Weights of a small GPT-style language model, trained from scratch on English Wikipedia: 25 layers, a variant of Muon for these matrices.
MLP neurons of a small language model. Each row is named by its layer, matrix (up: input weights; down: output weights) and neuron, and shows model dimensions 80-335. Each number is 128 + 24 x the weight over its row's rms, rounded and kept within 0 to 255. Numbers have three digits each.
After each neuron's rows, "fires on" lists the tokens most often at its 100 highest values on Wikipedia text that the model never trained on; "fires before" lists the tokens most often just after its 100 highest values on Wikipedia text that the model never trained on.

L15.up1319:138081123116121176106124125103095131134105116121117125212160138083103139090122162129130109111152119128125149136141110129128070192091050149115127139137133102130140152115141100107139147117133121100137100140108121158111117163109112145117154145085214128127124134094142129125125116091099142132084112141105046165128110180156128110125125143138110137108116163133096142125117102145137189084131145165149142120157158121149135149116150132135117124133139130115099156172153122121138136138087116169143131124135126096118144129123136126100110155104150117154114143120147136150122114163143152138168128128125123159144144144149138091117130130140137101148144144156123111116136109135114142135111120097102128120150151116127110142137142116141099141126123118163125119156141100108117150135095133
L15.down1319:133119092156165149193117143126152118102120146084121164143115135156149139145135164147110105091115143124140159126143121088128158132132130159119104157120177126161134132143115108127106116147129103133109123102106127110085123122146147127110183088101116135147145152099140095123159117145096139110147107116126149164133127133090148055137119148138145077116147123121095148168143121127128131131115142129152093114125149146101091158120114134143149094084161092126095129146184186125164141100107113141118151097099118145099117113156174112119159154106156096128106129178165082135144121166109117153120112134123180159098123136135085128122122131118138133114094156118120164101131079120145160125112149140128116086174158109148134163131128092138114083139098127150137088155114114143092135103138158
fires on: "\n"
fires before: "|"

L7.up502:134106197152105169104099103131092172137119146179112130115128109082163097116123154151130118142101122099099131102142129127115136119153144166150123177138110132084101138138139147136115145150145190072144103159089097138119118160112169128167138110098147140127146128138151130116114109146106109153190134137162097161117143129132138135116125141136113126107090140165127132164146145118113125158144131160144113142134167081173130153134128135140136095122132125136141137123141116102081098163160159115100125120134100146096083148113152123133085166145164135103165180164172164110137100124110126133151145126123123118122144165129114165151135133168109160164093106114134098121150112113122122145124148127093145137175142147127117159142139125145136129102130137119143122146119101146143158142196147
L7.down502:169126108145073089105118117120166104118114102142119132142156127119153118118150127128121120150137161132126067153146124116099130137157106113120209111105116134132078117126126159142129141136099123126129059174152104180152135135162104120126136132124125158109155149112117120129112146089114101106119161102143164141111136143133120102129131152123172128122114135154109111149117084148086128145129156111130106118158113134174114124131145149096122116069090075132093133078107110105126106132095107084171165120098179070153145138127157137124129109144113113155112134077116173122108130161142174144130092113177185130161134134102153152117095140084093124135118138117128115144079096141106129107120141166102157112073154109143129105107126104141135138126135143086145133128145148131129166155115125
fires on: ",", " the", " formal"
fires before: " ", "9", " votes"

L16.up586:136152159107152117136142138142128154117123145119112085152143112126139097119121158150114106098137146141092126141130113150147124090121150111153094159115083104144164161109130132110118137119107121154105126130069147122137116088119121151133160140099184128131130157118164094151126130093138122133139054137071107190155106117143111107115115094155135131144157125151118121102152170128168149061117133136156143154112087180138125125143157129186156100126193097116101196150124149120127138098109085101123105114152111059123109122116114153129151099158130098152135134141137146117108123165100127121156116201130148119144117156138081124128151152163128090101093093123163180146132122136098157110114100117166101089155115152117151136165095147101103134131132124114136132137123073119111111139134094
L16.down586:138108141183147132139132108130129119146137101103085120139116093110143140177179138144119127106131103040101101112148157146116180072094101125122105110128162124168081122116093116098174161165131124129165178129182123150109099122085159108101093145124108123125088106116122116134151173153162118165118121161122117119138128130132095093132111139142109113131132141110124130113143113130141125150134121112134143133091100154115159113160109147138141162116170110160118142134121161123119166156146093147142127143118110125134066151125181088163134150162135149171119092162134133136103101135063144196142094136183149114132107140082103140108128127141126124132112128147144111141123130150151121111119139164143124117109164085135069161127118102170118093113136097111151084138086150127064132125124137
fires on: "\n", " |", " the"
fires before: "|", "\n", " Championships"

L11.up1232:129094173136097122105142148166103160146107131147113140121155157180137117093125123147108101144098135132079134075177118152106107102115121151149135179122124094123108153112129183147116125130132144116155093116128097129147111166108133135118091130194128123104123145156140100142144108108108174105116104149110118143125125129113144137107149124159129127148092139146132127123154122145126149114140148104113175138136145093134081172131112106134099156106106122138151201106108123126148119117113137121140090146165141150109134148122117155130094142156140099129153118132111100142134138116147093073107141146169132161138114114118073109105148143150125134165106146118123158179128131094130125072080139137139149107110121141126148046144146120118124143148116154132114124234163121128128168129112157
L11.down1232:103139109123107105115142139116129085118141137139129113140123086143134133136126100115128077093079151107181126140156113106170129120160146200121164145148188068115105135125151117094119125092086132091126105120128135161137105129117143109142155155128167179153156184107143125141114136130102150125139123134180171133127147125122148152128175198141117102097115126113110125127157117121110123141113130137131109129099141101147144120146151144195157132122142167160148105128157111106121108134135111113105107138135076127128168152142112165089151115146117112146158161070148111117162158100150121154097147077103150112156110155151124103145108138113111113081110102102100123140102132136072098153111136126123146097117146100128090129117123097129143144143140189143191145130112131140158091117150133
fires on: ".", ",", ":"
fires before: "5", "0", "3", "8", " "

L11.up317:153105128111121116119156108104086139116145129162114104144105182139135075112142158115123118120123108186172125092109130140121136129128126139149151112152127094136103132101119097126137104117130145101142132139092097134105107165085172119121107128159138138136103128145085138122094058102130151131164110077121142152138135097158091123117097066152139147058119137151113122112101130165120136137130168112119131118146126148121128132186110127130134126182127138077157130115125130074116099151138090072145116114107149154093115115129140088144110130122135121140158145121135167126120120119153122147096136146140132123102171109127086140147142141097127133119108129155152164117139094138130125109140141169120158166143137108150095134080138113114122155137101095122159104151153138106161112102165132
L11.down317:160073130130121092121060097151084115095101085157082143143108133160161118140122178138110120107094094175101111139112099089126149121150141126136129100117115134156154159117144119116121112111111125134134100078119120136145113121092161082119112113125090135120118149149137117138134104124128148089137095176089134180134127112113137123134162125159148173099130121109084113122155126121151136146108135131127097153151140146142128137159173141168186170134149147113146091145160129132172118151094158094123116100114092141129138072149151134125103095131147089138151141117128153110135127121111151111105107095121109130136190122129107125114137133150127093130115090101125133147143163116148103113067157155109142150141153124081154137122098147138138134170107135150127105131139112111092108119146151
fires on: ","
fires before: " "

L7.up1300:118162173119126134118143141177118088129167129155104117103149108154122130109121160131143133111124129144126078138123112089134108064116147126084106108152127143121114146154156143153105136172139171101162101142127105107135129141096136136140165128113112126123101179137122085095130147118149134109121111150142147126126119128162081114146092170105122141128087136136123138104117161151115125173137129115123092149131164102141144118128137126155130097168084088135068100107110146083139131125087126089125132143127126127122133140136173102146083175117096083145141111162146128121116120113099144137133122157129143100126090131150121139140134125122126083139100126143125096117101150139127153175121115138105107133109117065171131147128107142180153141131194128132150108159108136104123146154168157
L7.down1300:100100124134125106123089125139146142137130160155140127150132095140150163104134130083160143127114152119117096107131149105125116137081202174154123147107124136152154103175130125134107145120145125125162117116148094147139152128112143144165091165148126169128120107112109154105094105133110104144089153144121195149129143123139140116122177178133138144122130180119157095085174106068129138166133146122136107121111118157188195123182109096183091132143162154122118159163098169147167129130105129128153102106109077139185117121125142130197130113131122142145117122083116121148097122121137144110124150130118164145127170118148133116108132132093108144118171103154125103119102114104145099106129147143137157099164141116130182091118095110142148117127111126130151100134169117114127140111125144
fires on: "1", " ft", "9", "8"
fires before: "9", " ", "0", "8", "5", "7"

L7.up546:111107142097132105175118146159082138108136120096127109147126145105134116083127157128105130108128124128081113111115134065133077129158106144111146096122128124135132116086099108114132128110139117102115117121142122125122121140129119118091106114153152135105113138099116147101089150109144117134126109168117086104152088125156115091158044113142105119127113151143113110139149145087132159120125150135156138155082175155155165145151118153133120172123162139125138113137127086135146142202114125159090123115124126142121158154118132084149162090112160091129081144129140132133157108185095125141108114128110143047102101202102131125102115126125134165143122116135120166138108131120096183151124103070143123117145153145165128160131134139110165129141122123149137115144137129069121111112174101
L7.down546:122124115100113089151100115131127139122132140113106092164160148108099163130166098112130099117145113121111116116113134143183129111155124073128115129134104116129137132088112080120190143106098141145134101099124118126104104123133141123147140121136096121127179127160126106129119128127131161080128117146144114141147099150128124132135115147116141103130108172139127139101129128108143125130114153135127105108110107164094143145124113110143121163145107143141116128087135130151148125142128113111131149093101144110069144144137128125137170147116144092165136175141191108136151117139102074150088066151096133113117134136120142126140113164103128155141135089167109125085143112120116168092103032107091107119126099093131082167121124114141134110084117098132143121090149153120116140115130135
fires on: "\n"
fires before: "|"

L11.up1198:107112123114168144148132132127070135115147124152122113118155147123166161149109161135122116148156155182132146129108109138131161121146135131096150130145120119108126117112132077176135132174122136117182155142108105107085090153130133100081108145126086160121099110124124131107120138139171127130122117122108156134191096143142174115083109132116117114114113146099116109100141133119111143120112101151093121090139114104150135121127147104109150123105184166127112128138106108110151145136115117076153119186115143101110127169156127120131097120097110133122111157126133166118115185178104135108139143133119166160137133082147111137156123155113128130137154154182157093111123120151169202105142160140109154134115185096115128152119125134204148121128154113156140085117121121117152136123162121
L11.down1198:123131147098108122131142128101138165142108131120099104138153107101155173136131133157135115162140141142105145124135105114099118098099105121155126108116141142094130111114151124135110115136109135125118099186115131147140145135109127116090113084127135109114128118098118122149125130122188183158156134139081147094158121186147187145153119091152131113144110179125118115142161117130132109135102119156104106101143115124181120106115111115161098103041142140143141083106127138144168113130164146172167117138142141140112136098152092123149154124105119127165105114098178152135137181143113122158157134160158101121141093162138164104078098139115069147138154121159166110126124109149131129140117094106133092093128127120099101145101096149148145106159122147154146132158167141140140121110158127
fires on: " |", " –", ":", "born"
fires before: " ", " April", " May"

L7.up79:116124133096134127133152159104107142128132142134096109119148138122110129125129129134110105124120119098118106172134110121123076103143090169132130193150145101123149118127125092107152133158166179094128125145115138116108112131139150122143101148149130135196107095084145143134095143136126130119129155145073143158151110142117107089140099122166132139103097151138116126141114139157154113125112164160132116102121179126105166156124085151106161154145136142110120191137128111157138136161108102156111093125137133152147141072143109140140104152121154080144136129170097138136114099161111152123177112160117140108146107128125178133108109126157112132159108151116139163126067141127077131189094137137111120131122182129142124164099138155167154118118114120075121131138142101095117154110196131
L7.down79:097171136098152074145106126118151169131161145154118098075116130127076148152116082115077111112121108124131121120116115135140125131144122108109143106131116111131101151110130056127170165113126119113131090127136162119129139119133186129139153111106077124164113139138137105153105111124162153131131139149103102132143109143141131097110097135149157122124106158143141127162106126100153085149114199122114137098153128155075162136133091119161116151156105131139149152119129100157110102149115126143106130082105145109090155144136082132119163122122139097162146144155159117158107107115121111130123102155121123138143113168125170101111142167153112143157119133183093129093114125109120143109123101119143131137150123136139089145136134138139123125123153101154139164105091142131117086070122153
fires on: "\n", "in"
fires before: "-", "|", "\n"

L7.up80:169109088074128136154129151135073103119106102131169100121099143158150071155123145154127083111140138154111119096114142129130155128131139157148145144106103114156140155145136110121141099113125148178137139132137119101106121160147103077100107157208124149114150120123120075108100134112157156088082138097161149127111128126132155136132113113107128126139101112120139153092120149133163116163171112147116109123089147114161116140139091121133147148112141170106101122104121096108146126119140055084155139102125134063142118120151139157117171115155164125107118109125145159116121160138110172149112145149141168120138125117137139082108103108138127159163130137117159151139095147126151154119134106123142127155119159114150116139095120099138162116160095121114134177138164121122131177126100191
L7.down80:136146106137131076122128153137169155159164122138117118144112102146131119131115123128120122121166119123109142145141132121143192104119162137118134156106104153177119117138176075100118110158124131156141131127126154130137119196139137091140135159175127147101176115163167135096103137161117127140153145108162113144098146069113099110120130108114169108116123159127129158067138129109102093094136126133118152159141141133104127129163103129154160099140132125134120106112169139117135147119095097130114123133097105069098123111171137105106132115111175103127127106136160119120126111123105155170102119181111171135118132132088152113148138092105105148138103115153123114134165140126129117100073114139110107137181146122118146151110136126123124114145096109144172087156151092119121142133118152
fires on: ":", "N", " |", " of"
fires before: " "

L11.up180:118098127113104117127104124127138159078109136110162127143123156075156097148129116129140139128116159129110119108125108138145071159118116132124143142113138079134219099153128130095133126123139125146157134114100116107148166130117110107100072131132150129100124121120091133106147150055117116117131147131103129120216119138158081143104124116140147118115113165095146132106132097161122108138142133159122121122127137133100142143180099151135103148172135106119105144148149156121139147113125102105129125116161147132145152121151154131124130177132139127104101133125136150104114136183109152176130163106117142117154178137147151095092098142124173120141099138125133140110121175103095120159117157122120125130136186093116118150115149093181110122127121155152119121129113118147127107148139098
L11.down180:060112111148103127130085149144125106098146127104121089110103161135151122121132127146124092163124119071124144128091114151130115173091112106136125092141146105167136104107149134108182149134090138103124155112113149157108122138141169148116153100126074120155112109168114144101113145129156142128099155154128093121121174105132120134159096137115127122124158139109082140136141131141131128177131170163126153123156099195122132111143101098176114155150112177142127116097191109125165125149138116148126127089087114126116115081202107137120160162118110131118145155114153089150103132140112100142111112133091152137135120128094106109115160119150151159130128137127160142108136148059111165160109090126136115129168122162177089127080157140157123095135090130108153126121120127134175114108110140
fires on: "\n", "6", "1", "0", "7", "5"
fires before: "-", "\n", "2", "7", "3", "4"